{
  "head_dim": 64,
  "intermediate_size": 960,
  "hidden_act": "tanh_gelu",
  "norm_place": "pre",
  "norm_eps": 1e-06,
  "parallel_block": true,
  "init_std_up": 0.0646,
  "optimizer": "adam_hyperball",
  "learning_rate": 0.00829,
  "decay_shape": "pow",
  "final_lr_fraction": 0.0,
  "max_seq_len": 512,
  "train_tokens": 208400000
}
MLP neurons of a small language model. Each row is named by its layer, matrix (up: input weights) and neuron, and shows model dimensions 64-159. Each number is 50 + 10 x the weight over its row's rms, rounded and kept within 0 to 99.
A block is one neuron, or neurons of one layer that tend to fire together. Before each block is what it responds to, as a language model described it from the Wikipedia text at the highest values.

Piece after one-letter start. Word fragments right after a lone initial letter (often C/c), e.g. c. circa, c-y-steine, c-ens-ured, plus leading 0 in table numbers like 0.42.
L6.up97:56 33 38 56 41 59 36 59 56 61 41 50 33 56 53 46 44 47 58 53 50 46 47 31 25 36 51 38 43 57 45 44 63 49 47 59 58 54 67 59 52 53 52 57 42 48 43 58 39 39 72 57 37 48 46 54 63 69 53 52 49 29 51 49 54 52 48 51 39 45 42 48 56 58 54 71 69 53 53 56 71 48 44 62 49 51 45 51 35 53 63 46 43 48 62 67
L6.up150:55 48 32 32 47 60 45 37 50 41 56 53 41 52 55 37 54 36 39 53 56 43 56 45 33 57 43 61 53 65 44 39 60 60 61 49 60 61 52 59 58 57 59 45 71 43 66 50 50 47 59 57 32 55 62 54 40 69 53 52 53 27 69 63 43 63 50 39 45 58 56 55 54 30 56 67 61 55 68 42 62 36 52 43 48 47 58 48 46 68 46 47 47 51 50 53
L6.up423:63 39 54 53 51 38 39 31 43 49 69 46 59 58 58 43 37 48 65 46 57 48 51 41 65 46 50 48 58 56 59 43 59 51 42 45 60 83 55 57 56 64 50 39 57 43 41 53 52 44 55 46 45 50 59 62 72 49 44 51 48 35 51 53 38 49 41 42 48 48 46 41 57 53 82 49 42 50 48 51 58 37 51 48 53 66 47 51 41 49 56 62 51 72 49 72
L6.up460:51 33 60 46 35 67 45 19 49 50 54 67 43 51 62 45 63 45 54 56 62 57 32 33 53 61 59 56 48 52 35 55 55 61 45 46 54 40 58 54 61 61 52 51 58 37 30 52 46 41 61 49 50 48 39 62 44 55 46 55 52 48 38 53 59 65 44 49 57 48 33 57 61 47 50 65 54 44 57 60 60 40 39 59 62 39 42 37 51 66 64 46 51 29 57 49
L6.up473:53 51 55 54 48 46 45 30 41 52 48 50 38 53 51 52 51 37 58 62 57 58 58 46 57 56 50 51 66 56 51 48 68 36 54 57 41 67 51 32 60 59 48 51 59 50 31 47 17 57 65 62 47 59 64 42 45 56 39 65 47 52 44 64 52 56 31 38 43 29 40 54 33 36 45 60 54 54 45 47 44 27 50 63 36 59 50 51 54 47 45 45 44 51 50 56
L6.up729:51 50 42 59 48 38 28 47 31 54 59 50 35 57 56 40 44 48 44 65 54 51 35 49 32 44 40 43 54 52 27 45 51 43 57 45 55 47 51 47 39 49 44 41 49 54 53 53 38 50 85 24 48 44 58 60 59 60 67 52 39 50 56 39 53 45 64 45 46 45 47 35 53 55 50 61 42 49 60 52 52 55 58 53 56 56 50 54 37 57 30 56 65 65 66 48
L6.up750:45 40 57 36 67 66 55 57 46 50 45 43 58 54 57 43 41 51 47 60 58 52 60 48 44 45 57 63 46 59 28 56 50 61 41 39 48 48 29 72 55 52 50 34 65 63 54 69 59 49 56 37 56 37 63 38 45 62 61 49 37 45 48 52 51 55 57 55 60 39 43 38 71 46 62 56 60 28 48 50 63 60 32 42 42 40 63 35 36 65 58 63 43 41 46 63
L6.up935:45 40 50 55 56 66 47 51 50 44 52 62 53 51 48 48 45 41 55 64 53 63 32 49 51 43 53 55 48 65 45 40 67 65 55 49 56 64 37 52 49 62 52 76 52 47 50 47 37 53 72 38 74 60 66 39 42 50 58 48 43 58 56 57 46 53 50 49 38 42 07 31 50 52 50 50 55 58 46 51 51 37 36 46 53 46 46 55 31 36 58 50 55 50 49 36

Mid-word pieces, "% of". Mainly "of" right after a percentage in census prose (27.7% of residents), plus early word pieces after "(" or a capital in lists, e.g. U-l-ster, (w-ebsite), liver-w-ort.
L3.up132:58 66 57 38 34 56 52 65 52 56 50 56 47 46 43 55 49 58 42 68 42 54 54 63 37 53 67 50 65 57 45 43 46 50 51 44 70 54 29 58 52 44 49 52 40 54 61 47 43 50 63 49 43 47 68 37 35 50 31 67 51 66 40 30 66 55 52 48 65 48 46 53 50 36 51 44 57 43 64 56 53 46 60 46 32 62 53 40 36 65 41 50 49 53 61 34
L3.up385:35 51 52 41 50 56 45 48 41 69 60 55 44 65 54 62 41 52 48 46 38 53 39 44 36 68 54 49 59 52 34 52 50 67 51 29 52 50 49 49 56 70 41 35 46 39 48 57 44 61 69 43 44 47 61 56 53 55 51 70 60 72 43 36 52 56 52 41 70 37 47 46 56 38 52 60 50 62 40 55 50 39 61 59 44 37 55 49 54 63 65 59 51 42 61 57
L3.up531:41 44 39 45 38 34 60 77 59 48 58 61 52 44 37 44 46 52 61 68 60 63 40 55 44 38 73 48 58 68 38 47 73 39 52 33 67 50 47 29 56 52 57 46 41 58 50 33 40 56 55 51 51 48 68 48 44 59 37 59 53 42 46 41 53 65 44 60 59 47 58 59 41 39 45 52 44 54 45 54 53 42 60 43 36 50 35 45 52 56 43 55 46 36 48 53
L3.up672:54 47 54 64 56 56 45 37 39 57 56 63 43 50 45 51 43 59 49 52 47 57 46 47 63 58 34 55 69 44 37 42 62 67 42 40 63 54 36 27 55 54 53 40 53 59 48 42 31 54 76 43 58 51 67 51 49 58 44 68 33 72 55 47 58 42 53 49 76 37 44 50 48 42 56 52 39 55 49 43 48 33 57 71 46 37 58 48 59 45 34 56 65 55 52 39

Prepositions and word-second pieces. Prepositions opening date, place or role phrases after a comma or at sentence start (on January 12, at Memorial Stadium, In 1928), plus second word pieces after a lone first letter (n+ur+se, N+um+ber, c+ous+in).
L6.up0:58 48 61 44 58 45 47 66 59 53 58 58 46 36 39 35 49 41 53 35 53 38 37 66 30 57 41 52 62 54 53 61 54 54 43 58 56 40 46 64 53 37 52 45 55 61 43 32 45 45 45 48 74 53 51 49 67 37 43 68 45 42 57 30 52 49 53 63 51 54 53 32 39 46 45 52 41 53 39 50 70 32 49 68 47 58 47 51 39 43 43 63 45 36 53 55
L6.up117:54 45 51 43 38 48 48 60 52 67 38 65 60 47 46 36 33 55 46 42 43 69 40 48 32 63 51 61 58 58 59 45 61 50 65 43 44 48 58 42 48 50 48 52 57 49 38 49 32 29 62 69 56 55 77 50 38 46 36 49 66 61 43 41 41 56 58 56 57 42 36 41 47 56 38 53 45 52 48 54 73 34 62 53 70 56 47 52 29 38 51 53 68 44 71 47
L6.up236:61 43 56 30 55 32 30 56 44 56 59 43 58 52 60 46 60 40 45 55 64 40 44 39 42 48 62 46 58 43 53 55 50 65 47 30 48 40 69 62 35 49 49 44 45 45 71 46 44 56 56 21 40 41 73 52 49 52 48 55 56 42 49 39 44 50 59 52 44 59 44 42 52 56 44 54 52 55 62 46 58 60 46 58 30 89 39 49 45 50 48 56 47 32 47 58
L6.up304:60 41 55 35 58 48 41 69 54 57 25 70 47 37 54 60 47 33 41 53 60 46 47 43 44 53 53 53 55 58 54 56 36 41 51 50 47 51 75 59 58 47 52 33 44 48 25 39 39 58 54 54 50 48 69 53 50 61 54 63 56 43 52 36 46 56 49 58 41 47 53 26 42 48 54 91 54 43 43 42 82 56 57 49 48 40 44 41 52 62 50 45 50 40 61 58
L6.up459:45 43 32 38 62 50 40 51 41 59 62 42 48 56 44 60 51 39 62 50 59 39 46 60 34 60 60 52 61 47 28 56 44 40 38 62 65 55 41 48 54 64 50 39 53 74 33 45 35 56 60 60 57 36 54 46 43 39 43 51 57 28 38 38 57 48 49 52 49 46 46 30 57 42 45 41 45 48 54 43 49 50 69 47 36 58 65 57 62 52 44 54 29 49 60 63
L6.up626:69 73 33 24 64 55 51 55 41 43 37 54 42 44 49 38 31 67 49 48 40 39 40 45 31 51 42 46 42 69 50 55 48 47 55 32 64 42 51 45 57 60 45 44 55 48 49 69 35 52 44 45 60 53 64 48 56 54 48 67 46 54 54 61 40 45 61 67 46 50 43 40 65 50 53 52 45 56 54 50 64 49 39 41 47 69 45 36 57 60 58 57 49 47 40 45
L6.up850:41 45 60 48 35 51 45 74 57 52 46 53 52 52 35 47 48 43 41 50 34 56 56 48 59 62 49 57 53 44 40 60 49 77 51 52 52 40 55 43 53 69 62 53 45 63 27 50 54 43 66 54 39 36 81 53 54 51 56 59 70 52 24 34 50 57 61 48 43 44 47 38 35 43 42 44 50 51 40 45 66 41 48 51 29 67 53 56 37 44 37 48 55 43 52 51
L6.up851:54 41 26 39 51 44 52 41 44 55 49 42 47 53 71 43 42 46 28 49 46 64 43 59 25 48 32 52 62 35 33 48 61 48 55 50 42 49 39 55 57 60 42 63 48 49 68 69 39 66 46 62 49 49 41 48 54 66 55 55 63 48 56 68 36 41 48 51 48 53 63 27 33 35 51 49 56 52 63 53 58 58 49 40 54 65 53 50 59 55 69 66 62 31 54 48

Linking prepositions and fragments. Prepositions joining numbers or places (up to, from 25 to 44, northwest of), sentence-initial In/On before dates, and word pieces following a capital letter.
L3.up75:40 57 45 43 52 49 69 57 46 50 45 49 59 57 39 45 50 48 55 60 64 69 48 53 37 51 65 65 61 48 51 52 44 60 53 44 54 50 46 75 48 61 50 44 52 54 44 30 42 39 55 27 60 37 68 32 52 60 38 51 52 37 59 39 58 40 66 65 53 38 49 44 53 51 63 56 54 59 23 55 55 45 47 53 36 52 38 36 47 52 38 62 39 52 52 60
L3.up169:49 56 57 37 56 40 48 64 62 57 56 51 54 49 53 52 49 36 56 51 43 50 31 37 38 62 66 58 54 62 42 58 46 47 41 48 56 49 54 42 56 53 41 44 46 55 46 52 29 40 46 24 52 42 60 38 59 40 56 43 65 37 48 44 42 51 53 47 55 48 30 54 50 45 56 63 54 49 47 46 46 45 52 52 53 52 47 48 45 59 37 53 44 36 40 49
L3.up447:53 43 54 41 52 61 53 50 49 56 46 44 50 41 50 39 50 42 60 55 62 52 39 59 35 40 70 44 53 52 47 48 38 60 60 45 70 41 41 44 53 61 46 50 41 52 48 42 42 45 57 50 44 50 56 22 44 63 37 67 39 50 45 45 42 69 57 54 56 64 27 42 48 61 45 73 41 52 52 44 67 47 54 55 53 47 31 37 41 65 38 60 55 27 55 64
L3.up801:52 61 65 50 49 40 50 54 30 62 60 47 54 41 54 62 43 33 32 65 50 50 51 40 55 66 58 56 54 65 43 42 39 63 31 42 59 63 60 35 50 59 48 48 45 57 38 55 36 37 61 35 38 48 44 42 62 50 60 48 64 39 44 51 52 50 63 53 48 49 48 43 56 43 56 68 55 57 56 66 44 51 63 47 34 57 48 38 51 68 37 47 37 41 49 49

Mid-name abbreviation punctuation. Punctuation or letters that fall inside a proper name or abbreviation, mostly periods after short abbreviations and initials such as c., St., Dr., R., J., and table cell breaks.
L6.up26:52 53 63 36 65 42 56 55 66 51 50 51 41 32 59 22 50 53 56 69 61 36 50 28 41 47 54 46 47 49 37 65 45 47 50 48 52 52 48 54 50 58 54 28 39 53 54 63 44 52 58 40 52 42 41 53 45 48 54 57 57 48 58 54 55 60 47 45 48 46 59 32 60 43 48 67 62 46 42 63 52 67 52 56 45 57 44 55 43 52 54 46 60 54 69 61
L6.up262:36 43 40 42 53 69 36 32 62 51 55 43 55 50 65 37 56 70 64 56 58 42 34 39 41 60 46 43 57 49 41 58 48 50 54 57 49 42 59 49 48 48 39 45 57 36 47 63 42 52 56 41 39 55 42 57 68 66 56 46 46 43 59 55 58 47 57 35 57 48 47 49 57 49 57 73 68 41 51 67 54 42 54 41 29 53 54 51 45 60 41 47 46 46 56 55
L6.up418:77 60 40 54 46 47 38 56 61 56 58 47 51 57 66 55 60 40 53 43 52 63 49 44 44 49 43 47 50 53 45 47 44 46 39 51 50 55 56 43 58 35 44 52 43 54 27 38 49 45 47 41 55 37 76 42 58 42 56 62 49 58 45 50 57 58 37 73 46 46 51 59 57 41 53 56 33 60 43 23 47 64 58 40 48 64 41 31 73 50 52 32 58 41 40 61
L6.up420:50 54 70 37 69 42 44 63 58 56 50 57 32 39 51 48 50 52 62 31 42 41 55 55 59 55 55 44 56 65 38 50 64 51 56 66 54 67 50 36 51 45 33 53 61 47 53 53 51 50 41 58 35 50 27 38 48 45 67 52 55 51 65 63 67 63 50 60 49 42 49 60 55 41 61 52 53 37 53 60 43 51 38 42 39 53 56 68 59 59 36 43 26 48 50 54
L6.up494:50 60 54 50 33 49 52 67 49 52 64 56 52 55 50 36 34 56 58 55 60 70 45 46 40 48 50 46 44 61 54 53 45 62 57 56 53 60 48 60 46 54 47 37 60 55 59 58 61 49 57 46 36 46 48 49 41 66 56 50 33 48 59 60 59 51 73 43 40 48 61 52 57 44 43 62 62 52 66 57 55 55 57 42 29 48 45 55 39 49 37 51 34 51 39 53
L6.up543:44 55 46 37 57 59 47 48 61 61 50 56 49 52 54 49 58 50 56 66 44 57 55 35 40 62 46 35 60 45 35 45 40 43 50 67 42 56 63 59 86 48 66 41 39 42 47 53 42 45 60 46 64 37 44 52 63 50 52 56 50 50 54 58 51 57 41 42 33 43 51 28 55 46 53 45 58 45 40 40 53 64 57 61 62 51 41 57 40 49 45 52 48 51 43 56
L6.up714:45 42 55 51 56 28 51 53 57 61 56 49 44 43 47 39 50 53 48 63 57 39 55 38 29 48 47 41 60 50 50 64 54 69 49 50 56 53 62 46 54 53 46 39 49 61 61 56 43 53 57 42 58 50 38 39 53 55 50 56 45 45 70 50 49 44 46 43 44 53 50 27 63 19 75 55 44 46 51 62 77 51 32 48 43 43 41 50 64 62 32 52 57 52 56 48
L6.up933:55 65 61 44 71 44 58 52 54 51 48 35 54 44 63 71 29 35 63 62 41 47 51 61 45 43 56 64 41 46 46 50 54 45 55 39 58 51 60 49 43 48 59 53 45 41 38 51 52 72 43 70 45 48 48 48 43 53 37 45 61 29 51 60 44 46 35 53 60 47 39 41 55 63 66 56 55 54 55 63 44 48 65 54 46 35 41 63 41 55 62 55 41 42 50 49

Clause-ending punctuation marks. Punctuation that closes a clause or parenthetical: semicolons and colons after a complete clause, and closing parentheses or quotes after names and acronyms, e.g. "border;", "(NASA)".
L2.up330:54 55 62 46 51 23 54 48 65 51 60 47 48 42 49 37 38 41 62 56 45 41 50 29 71 46 57 50 54 54 49 55 53 70 47 27 44 51 50 44 54 52 49 34 42 66 44 59 39 50 54 54 48 26 45 39 57 72 44 53 49 27 59 34 55 45 43 50 47 57 49 20 62 38 72 51 39 54 54 51 56 56 51 50 47 41 50 35 42 63 42 47 29 48 44 57
L2.up433:48 47 64 28 52 42 35 53 73 53 47 59 48 25 38 42 42 54 52 52 45 43 44 40 49 52 56 29 63 46 41 43 51 70 46 33 49 55 54 29 47 60 46 41 40 68 44 63 41 42 54 56 47 31 43 28 65 61 45 49 60 35 46 36 52 51 41 53 41 55 47 54 56 43 60 57 55 51 43 56 43 55 47 63 64 66 50 45 64 65 63 47 32 58 50 47

Sentence-opening prepositions. Capitalized first word of a new sentence after a period, mostly On/In (On 30 May, In February, Only, Initially), also table headers like Total.
L2.up9:54 54 60 41 41 53 53 60 56 71 55 45 64 41 64 46 36 32 34 71 59 43 47 30 58 51 56 60 53 58 43 49 39 54 37 39 60 41 72 33 69 57 39 48 57 64 57 56 29 50 66 45 47 36 48 35 50 57 53 41 54 33 36 43 57 47 41 59 42 46 33 49 58 41 64 69 57 68 47 50 66 39 51 53 58 60 35 48 50 48 49 51 31 37 45 54
L2.up539:44 53 38 31 48 50 59 59 38 50 61 61 52 53 52 41 49 49 40 55 56 42 36 48 50 52 42 70 42 58 49 57 49 58 38 30 45 44 31 36 58 51 42 56 43 56 43 64 57 53 57 34 41 37 43 39 58 62 64 59 55 45 46 43 39 61 58 54 55 43 49 60 55 47 63 59 63 61 34 53 57 26 50 46 73 45 35 34 53 50 41 39 56 28 58 44

Initials and abbreviation pieces. The period after a single capital initial in personal names (G. E. Kidder, Elizabeth O. King), plus pieces right after a capital or abbreviation (U.S., No., UEFA, OHCR, Vedas).
L3.up164:37 56 50 52 53 64 52 50 54 52 58 40 37 53 52 42 41 57 51 45 34 45 43 38 37 51 53 50 56 63 32 61 45 54 55 62 71 58 58 65 61 53 28 57 47 54 51 56 41 23 67 50 55 51 35 57 48 68 65 55 55 74 55 40 51 42 47 40 59 62 39 41 59 50 53 55 53 49 44 60 65 48 56 48 44 53 35 51 37 45 37 54 53 43 55 63
L3.up336:38 59 53 35 52 52 53 52 46 49 49 58 39 53 64 56 42 49 56 49 49 57 42 39 46 62 48 45 56 57 40 47 42 58 57 49 49 62 46 71 60 48 28 37 47 66 50 46 47 32 67 59 50 41 53 34 49 74 57 66 47 61 53 43 49 45 62 38 57 59 41 32 65 48 50 70 62 62 54 48 61 47 46 65 53 35 36 54 48 39 42 57 33 36 53 55
L3.up629:50 50 56 41 44 73 47 51 61 54 50 49 45 51 72 40 39 55 56 56 55 57 42 48 38 42 45 58 51 57 41 61 38 55 52 53 73 53 55 53 74 44 33 45 51 38 60 53 39 42 38 42 48 39 38 53 64 62 56 42 62 38 55 47 56 51 51 51 47 50 34 27 58 64 60 64 54 56 40 66 54 52 47 54 50 37 46 34 47 41 36 44 49 36 59 63
L3.up944:42 59 42 30 56 61 42 49 41 53 49 31 51 49 61 30 49 63 57 45 52 55 56 40 46 51 53 56 62 69 45 56 59 52 41 67 53 60 48 65 50 45 42 49 53 48 57 59 48 31 58 65 47 44 57 41 57 62 56 63 68 44 51 45 36 53 66 59 62 60 45 33 51 44 48 56 54 54 40 45 64 31 41 53 48 47 42 46 53 48 41 59 55 44 57 44

Paragraph-break tokens. Double line-break tokens ending a paragraph, list or table, often fused with a period, parenthesis or pipe, usually before a new heading or paragraph.
L3.up413:61 52 44 50 48 55 48 48 53 52 55 57 44 39 54 61 43 39 61 58 61 51 46 35 47 50 64 37 44 56 29 44 50 53 28 37 43 70 57 60 61 36 28 57 43 59 37 55 68 48 50 43 48 45 49 38 56 63 65 71 51 60 31 50 52 54 48 66 49 29 46 49 63 73 51 62 54 51 40 45 45 36 61 69 48 53 45 35 54 60 33 50 65 48 43 49
L3.up612:69 61 41 34 50 69 54 65 52 65 41 62 50 51 43 52 60 49 55 56 43 50 48 38 59 43 54 36 50 46 48 55 39 61 35 49 51 57 41 61 66 39 27 51 43 61 50 50 38 46 52 58 48 42 44 35 60 68 55 58 40 54 35 47 52 51 53 61 40 31 46 32 44 50 71 52 47 61 45 36 47 40 61 55 52 62 45 37 49 52 41 53 50 65 47 46
L3.up644:59 51 46 58 42 71 52 54 60 51 51 45 35 42 51 60 58 41 43 46 67 67 33 48 38 38 42 47 49 64 43 60 54 48 43 46 50 50 55 46 65 52 55 53 33 39 36 40 45 35 49 56 38 43 63 51 56 56 57 70 53 40 44 28 39 56 61 65 56 35 51 32 48 43 50 48 60 56 49 40 65 48 63 69 36 67 31 50 46 71 36 39 56 55 35 70
L3.up846:56 44 53 41 35 38 54 61 52 48 55 54 51 39 37 58 54 40 35 47 37 74 44 50 47 45 58 38 56 49 41 47 66 38 33 36 44 63 50 54 74 46 54 44 43 51 34 49 50 54 50 63 32 49 61 40 52 59 49 59 40 49 35 49 43 48 65 65 53 52 37 47 49 52 57 54 51 72 36 42 59 45 47 60 46 66 37 34 48 51 43 40 74 50 46 53

Article-start boundary. Line break after a Wikipedia title's short description, e.g. "Glacier in Palmer Archipelago, Antarctica", just before the body text; weaker on section-heading ends and verb endings like -ed, -ers.
L6.up99:54 64 68 50 41 56 53 57 70 43 43 60 41 31 42 48 48 47 36 55 25 47 50 51 46 56 65 50 53 55 46 49 43 59 37 42 59 35 45 56 63 43 54 46 42 58 39 52 33 56 56 41 50 52 40 37 37 44 67 65 70 44 44 42 57 65 55 58 46 44 52 47 63 52 45 45 57 48 36 45 50 52 53 47 31 58 50 35 56 69 44 55 48 44 40 50
L6.up103:62 59 47 48 63 38 40 25 41 65 54 65 37 34 50 62 28 38 32 54 51 51 38 43 35 46 41 63 54 51 56 51 75 50 23 55 49 38 58 37 61 60 56 47 40 52 40 49 38 60 48 51 71 42 53 39 52 52 62 42 64 42 58 34 60 68 48 44 54 70 56 41 63 40 54 52 41 68 43 67 44 50 49 47 48 51 41 56 54 58 45 46 62 69 38 49
L6.up453:54 54 62 51 42 57 33 47 56 70 41 48 32 58 50 48 42 59 36 38 46 49 41 54 37 43 71 60 57 49 41 57 59 71 39 54 61 41 73 59 48 46 22 55 36 32 61 55 42 45 39 40 53 43 41 35 60 62 51 47 64 44 61 39 59 52 39 64 45 28 42 41 51 58 66 45 46 63 26 49 69 53 40 47 68 58 38 62 48 57 52 54 61 69 56 63
L6.up643:48 52 50 40 47 53 56 65 50 49 54 46 36 35 42 48 41 44 47 34 63 60 49 54 46 53 49 45 52 47 41 40 49 41 49 46 54 45 70 47 59 47 46 47 41 50 37 52 50 43 49 51 43 51 54 19 58 40 50 72 63 44 45 58 72 52 38 65 45 48 52 41 66 40 49 53 44 53 45 54 52 52 74 52 44 45 29 52 58 36 55 74 68 67 47 48
L6.up790:55 38 69 47 37 24 54 55 59 52 53 44 43 44 47 54 50 32 50 60 47 64 48 47 37 61 63 51 48 49 44 56 64 54 31 50 45 40 54 60 52 52 48 62 36 56 50 55 39 58 58 36 52 42 64 58 54 38 38 46 65 41 54 37 64 67 51 50 52 51 47 43 55 45 41 51 40 41 47 27 52 51 53 58 52 52 31 53 36 61 45 41 50 61 54 44
L6.up801:69 53 60 52 52 60 55 50 41 50 43 42 35 45 34 62 50 46 48 55 58 60 45 37 48 68 44 51 50 49 50 50 52 34 36 47 51 41 52 36 51 47 42 67 33 57 42 36 26 49 54 42 81 49 40 55 51 45 60 37 68 49 66 46 59 49 45 50 48 53 52 55 53 55 65 51 41 79 56 40 39 43 66 51 30 52 43 54 52 34 38 51 49 51 26 58
L6.up830:51 54 42 32 39 47 41 29 59 46 53 57 40 45 56 52 50 30 29 57 39 55 54 60 44 53 53 51 50 50 52 50 61 45 34 57 47 38 61 55 53 45 63 60 36 31 46 39 39 58 45 68 53 39 37 48 55 50 59 42 75 39 53 22 55 56 37 43 53 56 31 42 74 58 57 47 63 52 43 63 56 61 51 55 50 61 31 35 45 55 47 37 52 39 40 53
L6.up857:64 45 63 37 48 46 39 59 48 50 49 63 43 48 42 37 46 37 42 53 46 59 39 47 42 37 58 66 45 52 53 49 59 74 21 34 46 59 64 44 54 50 58 30 45 65 38 43 48 60 55 45 49 59 55 46 55 55 59 38 59 46 46 22 67 63 37 71 50 44 55 38 58 40 52 52 42 67 35 32 59 62 44 52 49 74 41 57 47 63 56 43 56 43 37 40